Weights of a small transformer language model: 20 layers, ALiBi.
MLP neurons of a small language model. Each row is named by its layer, matrix (up: input weights) and neuron, and shows model dimensions 320-415. Each number is 128 + 32 x the weight over its row's rms, rounded and kept within 0 to 255.
After each neuron's rows, "fires on" lists the tokens most often at its 100 highest values on Wikipedia text that the model never trained on.

L8.up1123 [136 108 159 123 139 116 108  85 104 183 115 124 129 127 161 127 140 148  89 145 133 110 108 112 151  86 148  79 127 117  95  80  96  72 156 167  67 145  33 130 157  91 134  95 204 159  67  56 144 126 106  98 124 147 128  98 130  96 155  98 112 110 141  91  78 115 155 120 163 131 141 149 135 179 118 106 146 137 154 150  87 121 137  92 118  99 139 108 180  68 136 101 159 123 109 125]
fires on: " in", "-", " (", " of", " |"

L3.up894 [133 153  97 156 125 136 100 136 112 105 143  86 131 127  88 117 114 139 144 103 156 142 116 152 111  98 120 152 145 158 162 196 116 113 172  94  84 106 143 173 150 115 145 143 115 130 120 100  75 139 111 156  34  80  74 102 129 169 164 120  72 134  86 101 179 116  54 158 118  82  69 159 127  94  91 138 180 111 125 119 157 137 127 177 163  80  77 114 183 129 122 134 181 119 142 127]
fires on: " |", ".", ",", "-", " and"

L3.up1723 [143  85 129 116 105 102 153 141 151 149 107 107 138 116 128  75 138 142 150 113 115 108  83 125  74 184 143  97 165  80 145 110 131  46 118 130  80  92 104 143 100 138 186 127 128  77 137  89  94 122 103 146 115 187 123 147 171 148  94 171  73 196  99 134 126 134 142  42  94 110 144 163 140 128  80 124 136  67 171  77  90  97 187 152 145 115 159 132 120 136 145 148 109  66 172 130]
fires on: " and", " of", ",", ":", " "

L3.up625 [129 191 118 128 159 145 145 121 124  87 176  81 127 114 126 143 131 156 116 112 156 156  71 145 139 156  88  48 112 164 143 115  69 104 118 159  72 138 138  84 151 110 139 141 164 138  80 137 112  97 104 106 137 124 125 125  71 137 107 142 104 106 124  89  90 196  89 131 124 124 176 106 162 106  93 113 131 161 148 151 182 138 147  90  65 130  82 116 150 152 104 130 135 127 132 177]
fires on: " is", " was", ":", " a", " together", " who"

L8.up211 [100 105  72  80 159 159 103 112  93 130 166 122 138 105 192 123 115 136  89 101 129 132 176 137  87  66 184  72 114 158 105 174 122  62 124 160 127 118 126 172 156 117 133 146 103  68 177 144 174 154  91 101 129 110 128 138 105  59 131 155 154 142 140 106 113 140 139 112 138 129 122 138 141 116 149  84 188 201 139  64 188 100  81 136  80 117 121 141 111 142 135 130 138 156 132 157]
fires on: "-", "ing", " from"

L3.up508 [100 137 106 101 133 124  42 180 136 129 137 138 123  99 131  92 109 115 112 117 119  59 138 139 156 141 123 156 162 142 126  67 145  94 143 145 119 129 125 155  91 130 119  81  96 142  99 110 152 103 151 169 123 135 115 177 142 130 120 151 126 121 129 131 134 143 129 125 131  79 149 123 121 152 140  49  96  90 181  92  80 107 122 121 124 113  87  84 112 130  99 125  88 107 152 130]
fires on: " |", "-", ":", " be", " ", " 5"

L3.up541 [114  86 114 185  78 110 171 125  80  53 111 125 145  84 142 110 128 151 145 180 144  69 163 165 195 190 179 112 172 121 111  93 100 162 123 133 143 114 130 159  86  74 131 117 170 123 136 102 111  90 167 106  73 136 119 137 127 121 140  91  99 125 144 171 144 126 167  92 148  95 124  94 122 154 145 132 100  86  69 130  83 126 132 148 159 116  97 137 129  64 130 146 140 160  87  34]
fires on: " |", "=", "N", " of", "."

L3.up855 [163  52 117 141 168 110 178 110 161 135 112 167 119 148 147 116 130 109 146  99  61 118 134 126 155 143 115 110 132 158 169 123  97 150 154 105 136 123 158 127  95 111 130 110  96 210 150 139  96 144 115 135 130 178  60  74 119 100 166 114 104  98 181 121 124 120 160  90  99  53  88  94 121  61 143 195 154 122 144 107 135 173  90  77 143 114 115 103 169 155 152 144 198  89 119  79]
fires on: "\n", " 0", "-"

L3.up1086 [130 153  96 100 112  98  89 113  70  80 114 164  84 126 136 163 180 115  64  91 119 110  73 108 169 139 177 206 188 149  72 113 134 168 101 169  64 163 147 133 131 133 115  80 144 139  83  91 161 164 126 109 131  87 113  82 148 112 133 141 103  99 141  92 172  89 143 208 155 102 177 148  96 111 136  89 153 119 148 127 104 153 164  85 130 129 119 156  96 146  95 119 136 119 187 126]
fires on: " |", ";", "-"

L3.up1724 [152 202 171  64  86  98  79 147 188  76 125  82 138  95 158 148 150 106 184 165 113 119 108 135 104 128 112 196 101 124 127 155 135 149 161 157 130 100 150 151 121 166 116 117 106  96 111 104 154 165 110 119 114 103 119 143 106 138 160  93  86 170 148  99 150 152 134 137 182 105  89 137 121  94 117  50 113 149 163 158 130 131 156 114 141 169  86  69 145 113 149  95 149 102 146  71]
fires on: ".", " |", " or", " (", " American"

L3.up427 [ 57 126 114 141 159 167 123  86  98 109 128 124 104 151 104 148 109 159 120 118 135 103 139  47  86 114 107  37 162 150  90 165 128 114 126 160 160 182  68 173 125 141 104 180 128  43  92 104 131 131 186 132 112 138 134  94 131  79  99 106 134 136 156 171 121 126 180 115 148 115 117 136 160 110 106 105 151 118 141 158 117 124 145  94 115  98 183 166 118 107 149 182  95 150 167 124]
fires on: "-", " of"

L3.up1593 [ 98 106  89 142 138 155 118  67 101 122 180 133 182 116  55 141  83 202 131 135 125 134 122 107 116  36 139 144 101 148 148  87 156 100 121 142 119  86  86 166  95  58 110 177 191 127 178  93 192 138 128 153  83 118 143  71  93  86 152  64 164 163 183  73 105 147 135 151 121 103 133  79 176 151 118 159 139 146 123 102 139 125 128  89 128 140 111 148 182 201  95 186 126 126 145 108]
fires on: "s", ".", " House", "-"

L3.up676 [118 125 148 136 117  96 145 141 128 106 156 193  82  87 146 120 146 155 157 108  98 158 163 158  68 179 139 169  48  89  56 107 175 125 177 166 184 196 113 119 107 132 171 119 106 152 100 149 137  93 128 134  67  77 147 169 148 102 120  82 187 113 120 154 116 185 189 142 135 117  87 184 126 173 133  74 162 136  49 144 136 149 124 140 177 129  67 194 153 113 121 169 104 124 185  81]
fires on: ":", " of", " in", ",", " player", " a"

L3.up644 [ 88  95 104 163 134 119 112 117 148  93  95 152 145 116 153 133 145  82 117 113 112 122 121  90 125  70 171 109 149 187 169  55  92 151 118  89 124 102 141 166 114  98 151 123 125 180 143  79  72 130 110 161 214  85  84 115 110 100 106 104  78 131 144  67 115 188  98 108 146 148 115  87 169 119  76 163 130 119 106 136 148 126 169  98  67 141 158  83 142 155  99 145  87  78 150 123]
fires on: " to", " of", "to", " |"

L3.up870 [158 139 126 113 115 118 119 165 127  87 111 155 131 125  99 150  88 108 180 133 156 134 106 126 137 161  79  95 149 148 153 123  84  83 145 114 127  94 110 151 115  68 185 141 145 145 141 116 133 122  51 143 135 198 116 217 126 154 156 117 116 136 127  54  95 135 133 103 122 133 109 117 140 115 122  99 123 150 151 165  71 113 178 142  65 131 124 127 193 166 186 110 130  81 186 132]
fires on: " and", ",", "-"

L3.up961 [161 117 126 116 106 131 126 143  95 101 176 135 164 146 164 126 115 103  72 152 150 166  88 180 110 181 126 138 125 114 124 191  91 101 142 193 133  98  94 144  88 107 103 162  86 106 140 121 187 153 141  97 124  79 136 110 152 123  98 144  95 158 106 136 148 119 132 161  89 118 139 146 106 143 162  75 109 121 150 117 119 161 136 156 138 159  46 105 148 140 107 134 146 189 112  99]
fires on: " and", " or", " to", "/", ",", "le"

L3.up208 [ 74 143 154 135 123 112  98 108 137  80 167 124 114 151 114 172 103 120 116 233 143  98  95 140  81  57  59 127 140  95 136 150 159  77 157 105 104 130  87 135  98 104  73 158 126 116 131 115 151 111 118 120 163 103 118 155 145 152 113 142 127  82 119  99 178 115  84 104  72  90 108 204 137 158 107 179 175 139 161 149 151 158 108 151 137 112 124 101 147 187 129 109 157 135 109  76]
fires on: " |", ")", " ex", " in"

L3.up654 [ 83 119 107 126 142 127  85  82 149 108 147 109 121 134  88 152  95 122 119 113  97 164 119 120 143 115 141 131 143 135 141 164 167 120  50 145 124 111 116 162 140  77 103  69 108 188  98  44 119 137 110 130 117 136 109 116 162 161 174 188  93 109 106  67 203 134 144 170 129  51 111 131  94  59  96  87 130  81 118 101 136 140 108 111 126 160 113 158 169  99  83 116 130 145  91 141]
fires on: " and", ")", ".", " &"

L3.up1513 [119 133  95 122 166 179 104 101 179 168 169  99 173  78 146  77  99 136 141 151 172 118 170  40 136 132 146  65 143 123 132 143 158  73 121 110 114 163 175 139 101 133 178 128 188 153 142  80 103  88  99 164 123 144 139 147  69  72 141 146 123 189  95 104 130 139  85  91 124  88 120 119 150  84 182 112 192 153 135 124  96 142  69 103 114 114 125  81 119 144 163 147 111  70 124  89]
fires on: " in", " of", " among", " from", " |", " on"

L3.up1380 [ 97 164 165 136  60 106 123 106 131 128 130 149 146 168 157 134 136 110  66  93  98 128  91 116  74 104 220 120 194  83 119 119 121  69 199 136  71 127  89 141 104 160 187 143 154 134  35 175 129 132 102 124 128 171 124 143 111  95 102 128 176 187 145 109 133 104 106 139 158 167 103 197 111 165 111 119  92 156 129 192 117 111 164  74  83 167 131 126  99  93 147 112 112  76 117 150]
fires on: "'", "cha", "’", "il", "-"

L3.up48 [109 105 125 120 100 152 125 141 168 153 152 118 163 146 111 101 110 126 185 112 124 178 120 115 138 136 164 135 150 110 114 141 171 145 108 152 120 147  88  99 158  77 195 125 113 161 113 155 146 105 158 159 159 160 118 118 161 155 131 145 110  98 128 169  72 180 120 127 123  94 156 157  85 121 156  79 145 110  77 121 115  91 166 161 129 159 174 107 121 127 112 204 131 109 121 135]
fires on: " of", ":", " as", " for", " to"

L3.up1327 [114  78 111 111 100 112 122 136 143 114 158 141 172 109 164 130 185 129 109 141 115  74  51 120  74  69 101  78 105 166 135  97 146  86  97 159 154 155 143  97 135 127  57 158 148 160 134 154 103 130  64 127  82 110 147 153 139 118 124 129 112 183  91 120 128 136 111 186 113 171  91 119 218 119 131 209 129 177 107 105 161 125 145 163 186 141  99 112 159 132 101 115  85  80 111  76]
fires on: " |", " Candidate", "(", "al", "and", " of"

L8.up860 [131  89 160 110 129  67  96 148 118 110 134 139 149 164  93 118 135 121  94 104 151 177 101 139 116 125 116 184 128 127 112 116 164 111 180 156 148 152 143 148 179 121 134 113  96 156 163 155 143 157 131 144 146 148 115 148 109 104  99 150 137 168 141 132 156 158  76 122  86 182 150 105 130 203  94 212 151 118 135 135 206 118 180 141 126 108 123 149 103 116 168 137 147 101 134 113]
fires on: ":", " at", ";", "\n", ","

L3.up850 [120 126 151 105 102 121  58 174 151 155 155  91  49 149 146 142 170 183 168 120 190 137 110 110  69 113 124 183 136  98  74 171 128 175 159 127 183  96 127 152  97  82 120  83 130 106 123 160  81  96 125 144 179 108 151 135 104 146 107 108 155 155 128  97 103 124 146 157 126 134  63 125  83 146 155 141 196 108 129 131 108 164 107 144 110 148  98 132 109 145  99 122  65 139 139 191]
fires on: ".", ":", " |", "---|---|---|---|", " Hall"

L8.up647 [158 130  92 103 156 158 128  66 125  81 130 129 132 125 197 124  49  99  56 142 175  80 108 200  95  90 188 124 131 100  90 164 153 109 125 152 150  83 134 141 123 146 132 117 125 143 133 112 143  82 117 129  99 158 120 175 134 108 135  86 128 134 100 149 114 127 103  94  66 110 133 131 111  87 161  93 122 132 125 146 158 161  97  88 115  83 155  88 149 115 154 139 191 134  96 135]
fires on: " ", " of", "-", " from", "'", " al"

L8.up1776 [123 119 107 154  96 182 122 113 123 195 177 113  94 116 125 145 139 185 141 142 137 138 157  82 118  86 118 141  87  99 142 151  86 147 147 102 138 104 144 164 164 139  96 142 103  71 133 153 107  93  94  83 115 112  82  83 189 203 100 129 108  93 102 140  94 145  75 127 114 127 104  85  83 145 142  95 129 137 141 149 109 176 180 178 123 186  93 106 207 128  64 122 170 159 138 120]
fires on: " the", ".", "-", " from", " \"", ":"

L3.up1770 [153 155  70 117 139 131 122 168 132 110 171 102 157  52 103 104 121 110 131 125 173 115  87 167 111  85  63 120  76 171 134 120 139 103  85  96  58 109  70 128 153 116 134  94  65 138 105 156 111 180  90 141 134 116 112 128 138 115 122 124 124  41 164 132 126 106 169 110 108 140 125 168 106 109  84 128  48 106 125 143  99 161 129 164 136 129  93  95 176  89 137 115  95 202 104 125]
fires on: ":", " St", " |", ".", " by", "St"

L3.up1155 [153 151  83 169 116 126 128  84 119 111 138 146  85 132 124 158 173 107  97 145  87 106  86 203 136 120 156  57 113 133 117 123 121 133 148 161 130 188 105 156 130 123 103 123 123  90 122 146 175 152 148  95  70 141 167 169 124  95 129 170 112  82  98 116 154 106  93 151  90  91  70 190  56  67 100 153 148 140 118 194 140 103 146 119 205 126  86 129 174 174 219 122 153 113  97 159]
fires on: "\n", " |", "|", " by"

L3.up950 [ 94 160 165 128 143 169 108 131 168 182 171 100 119 169 145 152 162 147 113 205 177 115 102 103 136 158 183 152 110 157  60 200 113 151  92 155 134  78 168 128 128 134 138 135 142  79 125 144 103 132 117 107 134 149 149 146 184 154 146 164 132  86 160 149 124 161 126 159  85 108 125 118  79 118  95 115 118 132 182 156 125 118  91  59 142 148 121 119 120 113 127  68 139 132 139 112]
fires on: " |", " /", ";", " +", ":"

L3.up1185 [126 104 169 149  94 157 135 125  68  75 115 133 160 120 110 223 139 157 119 148 208  76 100 126 186  88 118 129 158 146 131 139 159 108 167  81  70  93 131 105 113  95 150 111  88 130 131 130 129  75 111 113 109 184 142 164 194 111 171  61  90 137 119 114 198 184 118  83  73  94 143 126 119 197 111  87  86 128 177 120 100  83 143 148 117 110 151 135 133 142 111 107 173 134 119  90]
fires on: " |", " in", " of", " /"

L8.up1660 [176  95  86  92  92 178 130 123 158 120 155 125 182 121 151 104 153 149 108 152 136  81 135 114 107 101  71 114 146 172 205 152 114  40 150 162 115 152  84 163 144 132 124  59 126 134  89 132  55 120 163 135 102 165 147  60 148 125 128 100 143 147 121 154 107 145 157 138 129 140 102 173 123 123 120 134 107 116  49 102 101 124  62 181 156  88 104 137  94 102 101 121 150  96 151  90]
fires on: "|", " |", " of", ".", "s"

L8.up1790 [109  44 171 148  86 114  81 118 169  81 203  88 184  97 115  92 145 175 116 129 122 158  95 143 162 140 106 152 161 143 144 133 118 166 160  85  90 112 146 196 127 106 136 143 125 102 135 150 107 129 117  91 100 103 100 116 142  98 149 136  81 144 138 143 153 183 147 104 136  78 166 122 124 100 177  84 122 144 112 196 112 129  94  95  99 164 157  86 134 134 164 111  98 105  81  81]
fires on: "'", " to", " |", ".", " later"

L8.up195 [136 161 132 102 112  99 179  88 103 147 143 130 131 132 137 147 135 111 139 129 182 194  89 120  86  89 133 157 126  64 104  99  43  83 181  89 126  73 132 144 137 125 115 166 162 111  98 121 138 160 100 138 142 171 119 185 127 122 150 126 146 128 136 142  83 107 180 159  79 107 104 195 128  54 133 129 130 131  66 159  65 146 134 184 139  34 193 148 174 165 168 138 116 121 128 129]
fires on: " and", ",", " ", "."

L3.up1199 [125 137 125 157  99 148  77 152 159 134 170 114  95 153  57 109 142  84 151 121 136 176 115 121 130 115 128 217 138  87 127 156 142  98 111 104 135 105 109 112 154 118 123 182 148 130 106 134  87 127  98 152  99 144 176 108 112 117 178 104 122 139 151 137 171 109 105 161  87 147 184 117 133 110  89 131 156 161 122  75 129 153 181 109 143 140  97  81  83 130  81 142 127 121 214 137]
fires on: "s", " and", "d", ":", " for", ","

L3.up1516 [ 92 101  82  99 136 141  71  97 132 127 114 129  58  98 164  86 130  98 136  73 131 148 165 174 150  87 142 141 136 164 123 126  97 156 148 141 141 146 152 152  88  85 141  65 106 180  69 180  93 108 121 151 115 141 149 117 132 173 155 104 111  62  51 137 160 160  71 165 159 156 157 142 146 131  77 138  63 149 104 131  81 136 150 140 121  90 111  99 174 132  66  97 154 111 144 110]
fires on: " |", ":", " by", " "

L8.up1506 [148 103 128 129 117 111 112  87 142 141  88 159 148 186 127  88  96 139  77 149 106 152 165 128 140 142 180  91 130 142  96 116 118 137 148 180 149  85 118 116 161 158 107 131 103 144 123 137 176 112  78 129 140 134 128 131  98 146 157 106 149 114 112 121 181 199 179 128 144 135 136 113 165  88 184  79 134 125 121 126 180 114 209 181  86  64 159 110 169 150 120 154 163 121 129 100]
fires on: " of", " during", "-", " During", " to", " in"

L8.up698 [ 97 138 115 104 161 138  70  57 108 130 157 106 170 141 116 122 102 121 188 150 129 156  99 123 133  80 111  98 142 123 121 122 160  93 118 122  91 102 127  57 168 120 127  73  89 170 103 152 153 156 122 135 139 115 121 148 100 102 135 123 112 104 161 135 151 136 125 183 133 138  85 193  82 107 124 133 153  97 131 152 114 147 158  80 107 124 107  86 124 113 117 131 170 169  82 181]
fires on: " and", " &", ":", "–"

L3.up1627 [ 92 105 128 160 158 146  61 142 158 156 141 151 118 111 162 157 139 136 155 150 196 150 187  92 123 132 127  63 150 135 124 118 139 151 127 142  72 129 120 206  77  89 136 130 101 175  99 141 142 156  79 121 164  85 105  80 146 116  92 146  70 125 108 144 115 212 137 131 171 102 134 140 111 122 167 109 125  64 113 183 197 111 166 203 151 126 144 110 114 119 129 132 124  93 154 133]
fires on: " to", "-", " of", " in", "):", " from"

L3.up570 [ 85  88  85 143 133 149 105 143 132 101 158 205 108  99  76  84 108 136 175 132  95 111 133 126  93  57 136 178 105 175 200 109 178 140  89 186  99 156 151  99 112 104 101  95 138 116 105 117 156 136  82 106 128 156  33 120  79 116 155  70 103 150 170 155 138 158  94 189  92 134 148 155 148 150 148 153 105 181 151 151 123  88 121  96 180 146 116  97 123 128 176  91  68 177 134 148]
fires on: " |", ";", "–", " ×", "th"

L3.up648 [164 133 102 151  95 207 126  60 193 119 114 133 124 172 105 121 173 168  91  90 106  92 156 118 138  94 104 153 140 110 121 140 102 122 108  93 120 151 147 159  91  89  75 178 120  86 122 157 160  91  85 136 131  64  79 134 113 173 124 151 161 115 157 176 104  67 132 123  82 124  75 169 139  90 112 136 149  97 109  95 158  83 138  80  28 140 126 108  81 154 101 207 145 115  71 179]
fires on: ",", "ibn", "gle", "t", "-"

L8.up604 [130  97 120 121 154 118 159 116  94  75 177 113 191 166 107 178 175 143 106 104 153 124 155 143 146 138 162 198 107 131 121 145  85 105 127  96 139 105 109 108 137 122 121 136  89 104 143 113  93 111 132 120 128 152 151 163 123 112 174 137 170 160 137 128  83 104 200 121 116 132 158 196 149 100 158  77 114 127 146 105 111 202 182 153 163 152 130 117 165 132 139 124 150 102 132 173]
fires on: "'", " in", "’", "cap"

L3.up394 [118 196 117 110 124  83 127  93 103 127 132 144  69 107 167 139 154 179 122 133 178 153 176 123 179 110  79 154  71 101 147 118 151 138  56 160 101 138 148  91 118 199 142 104 142 154 108 169 115  79 151 133 123 133 173 153 178 127 136 158 107 120 138 124 148 128 164 160  84  46 122 186 145 188 195 135 178 140  61 146 128 136 138 146  85 168 135 139 149 126 107 170 158  84 155  76]
fires on: " of", " in", " that", "-"

L3.up1451 [146 155  88  83 119 138 130 124 111 145 137 145 114 135 168 117 105 146 147 122 100  85 151 147 158 155 134  81 165  94 160  90  95 180 135 173 156 200 153 150  95 110 152 135 112 164 124 122 134  97 122 177 110 117 122 145 117 151  86 110 166  79 134  32 125 160 178 126 139  68 132  98 174 155  71 114 174  52 144 148  98 104  46  96 174 205 114 145 184 130  78 113  82 162  90 118]
fires on: "-", ",", ":", ";", "\n", " family"

L14.up450 [144 131 132 115 178  58  96 112  72 143 119 164 127  75 170  86 136 114 100 174 100 103 121  88 118 180 116 119  83 148 139 175 118  61 125 197  90 118 115 147 118 109 157 104 116 157 114  71 136 120 135 113  94  92 159  94 107  76 138  69 131 155 113 115 134 100 105 157 167 154 141 114 190 126 100 140 195 135 127 135 102 137  91 123 131 127 136 109 140 122 139 117  56 200 150 152]
fires on: "\n", " |", ")", "'", "-", " South"

L8.up1381 [ 98  94 110 100 137 128  99 123 116 134 101 153 150 126 135  89 145 171 133 167  99 152 152 107 132 117 124 177 134  65 141  67 116 236 118 190  97 159 132 181 188 205 107 131 132 133  92 116 132 106 170 110 168 115  97 153 108 154 112 102 169 118 118 144 166 159 151 146 122 110 138 153  96 102 176 138 121 157 110 127 201 110 115 152 193 115  97  74 129 121 119 134 131 148 140 164]
fires on: " ", "-", "–", " to", " ×", " –"

L8.up1693 [ 91 157 151 150 158 155 156 125 150 186 122  76 139 106 128 181 121 201 110 136 170 113 120  96 114 147 146 124 127  82 106  98 107 171 188 158  94 176 202 240 134 107  90 121 141  89 121 134 141 109 151  46  64 108 152 147 104 156 106  82 159 111  79 108  96 135  89 137 132 135 139  95 135 188 104 111 143 156 118 161 159 148 179 165  52 124 158 101  74 100 109 156 130 141 118 105]
fires on: ".", " and", ";", " ", "-"

L3.up1450 [143 143  74 168 124 130 169 115 161 132  51  59  63 148 142 137 155 131 128 126 112 172 188 129  94 149 160 160 139 125 124 165 106 170 117 118 105 153 113 114 171  87 140 142  81 183 168 124  99  61 125 144 141 157 115  94  97 116 122 109  84 104 162 140 152 141 151 142 112 108 120 100 199 106 106 166 131 144 154 109 146 129 105 154 161 154  55 104 167 130 152 115 166 135  91  96]
fires on: "\n"

L3.up560 [143 102 112 100  75 129  80 154 116  99 109 111 174 163 140 145 124 110 138  79 121 132 126 154 120  90 100  79  46 132  86 130 152 151 171 133 137 105  99 131  94 139  69 103 150 133 128 144 193  68 149 126 118 155 139 120  97 137 137 144 153  97  98 124 116 137  99  72 125 135 126 162 141 142  94 175 136 120 166 154 142 140 155 147 136 122  68 177 158 156 118 122 142  70 164 116]
fires on: "\n", "-", ":", " |", " is", " are"

L8.up946 [155 180 161 132 103  75 116 148 129 156 135  71 104  76 106 129 115 130 105 117 171 185 107 170 108 135 100 118 131 138 141 151 130 100 100 137 130 129 145 145 146 161 118 130 188 124 186 123 128 139 110  70  78 116 131 130  87 146 175 107 154 129  94 150 146 113 138 147 117 153 134 141 144 110  72 117 123 113 174  70 154 165  75 167 159 174  99 102 148  86 160 113 116 164 171  97]
fires on: " for", "d", "."

L3.up1203 [ 79 173 162 119 115 119 131 106 129  93 135 144 153  65 135 133 179 130 187 118 139 132 156  77   0 121 158  99  70 121  66  61 178  78 138 107 171 128 114 159 126  71 163  59  95 175 155 168 233  88 115  89 140 141  98  93 119 114 109  87  96 127 135 112 143 131 110 165 154 149  91 133  75 145 121 117 202 176 127 167 142 120 141 106 145  80 112 113  88  86 109 130 121 116 156  73]
fires on: "s", ",", " and", " of", ":"

L3.up630 [ 92 129  62 155 104 133 127  91 106  73 142 211 118  87  90 127 123 147 141 160 133  98  66 157 136 152 149 101  87 106  92  98  78 107 116 164 138 148 134 181 108  96  85 151  55 112 185  82 139 132 121  99 120  75 101 132 124 138 132 140  89 157 131 121 132 136 136 132 140 114 118 160 130 158 171 101 151  91  55 150  86 127 120 169 127 141 121 150 127 124 110  44 148 152 128 200]
fires on: " and", ",", "==", "===", " ===", " =="

L8.up1055 [119 159 174 142  82 165  88 115 182 140 111 103 149 125 185  74 144 136 127  99 160 177 140 131 125  75 115 106  77 120 147  44  54 150 147 161 154 115  88 152  85 100 138 119  67  89 136 159 107 146 128 134 170 166 146 128 134 126 136  83  88 125 111 108  57 129 113 118 116 164 168 134 115 142 100 128 174  89 127 134 168  74 116 128 126 143 169 114 151 136  96 123 113 104 166 117]
fires on: " to", " due", " order", " because", " addition", ","

L3.up1369 [ 59 114 121 196  71 122 145  77  99 161 124 127 146 108 143 115 144 136  90  74 142 103 200  76 132 132 109  82 101 128 145 164 146 122 201 149  76 140 101 101 114 148 107  98 185 168 115 109 156  99 148 160 160 152 144 112  68 165  94 119 118 153 140 121 130 118 124 152 112 116 141 113 157 144  75 145  81 147 156  94 162  90 140  97  83 127 107 113 148 116 124 172 112 102 118  83]
fires on: " a", " of", " an", " is", " be", " are"

L3.up1436 [122  80 103 164 170  83  80  97  65  86 119 145 147 105  62  97  36 137  87  94 125 135 141  77  43 132 130 113 110  97 136 104 129  97 151 135  93 143 180 146 192 142 131 124 106 155 128 153 149 142  93 143 138 123 143 145 118  56 121 127 157  96 196 196 126 111 139 123 175 174 124 147  90 138 120  74 116  94 101 131 131 165 129 108 154 121 153 115 141 101 116 123 101 177 140 107]
fires on: ";", ":", " |", " song", " album", " ship"

L3.up652 [176 163 146 140 127 144 148  92  81 122 174 152 206 122 139 111 172 161  96 132 147  66 135 145 109 111 113 148 103  98 111 121 118 141 152 186 133  91 102 116 141 145 124 156 139  36 220  78 175  92 154 162 142 140 134 116 136 132  67 119 100 130 160 100 102  37 132 121  59  83 156 193 154 134 173 127 117 184 147 131 127 156 141 130 134 131  73 128 177 140 108 183 159 114 149 122]
fires on: "'", " of", " in", " 50", "’"

L3.up263 [ 84  88  53 126 108 157 111 142 105 144 104 117 124 161  82 190 146  70 167 104  68  53 195 178 128 144 144 154 134  92 128  79 132 114 132 162 157 108 103  58 101 103 136  76 120 161  97 134 159  69 144 134 108 120  78 152 123 124 173  90 120 158 112 106  67 188 159 126 149 119 136 158 118 164 158  68 159 119  74 119 121 163 130 150 117 127 115 145 140  96 136 109 132 126 120  81]
fires on: " |", " in", ":"

L3.up707 [ 67  81 148 162  62  76 111 140 157 111 148 108 113 144 139 142 117 166 103 153 102 137 140 170  93 102  64 103 108 134 116 152 182 156 196 161  85 137 120 171 123  77 147 118 143 180  96 177 108 120 155  96 147 139 151 152 151 146 130 158 114 143  66 145 131 136 127  98 145 103 102 109  80 120 134  78 161 122 160 127 110 138 182 100 102 136 173 148  72 143 164 161  96  86  76 150]
fires on: ":", ".", " as", " |", "\n", " /"

L8.up67 [135 133 108  83 117 109 169 124 147 153 182 119 144  91  83 173 142 127 104 150 115 162 163 175 103 142 135 127 130 122 156 134  96 137  91 184 132 130 109  76  22 183 181 141 127 110  98 156 144 154  91  91 145 182 137 182 103 139 144 158  96  94  83 133  82 166 108 120 140 101 154 102 157 117 139 135  91 139 115 156 174 171 142  76 124 175 133 138  86 112 168 170 161 144  71 149]
fires on: ",", " is", " =", "),", " which", " a"

L3.up162 [128 144  88 136 188 113 184 156 118 127  91  81 148 115  91 122 146 166 154  64 105 145 141 157 152 112 143  75  76 149 166 185 144  51 140 114 165 165  93 145 111 154 137 156 185 113 177  99 133  99 115 167 131 144 162 115 116 112  94 133 138 133 123 139 158 148 176 146 155 132  70 138 120  77  93 110 139 143 178  76 114 157 156  88 173 203  87  95 136 160 100 134 146 140 171 137]
fires on: " by", "\n", " to", " of", " in", " for"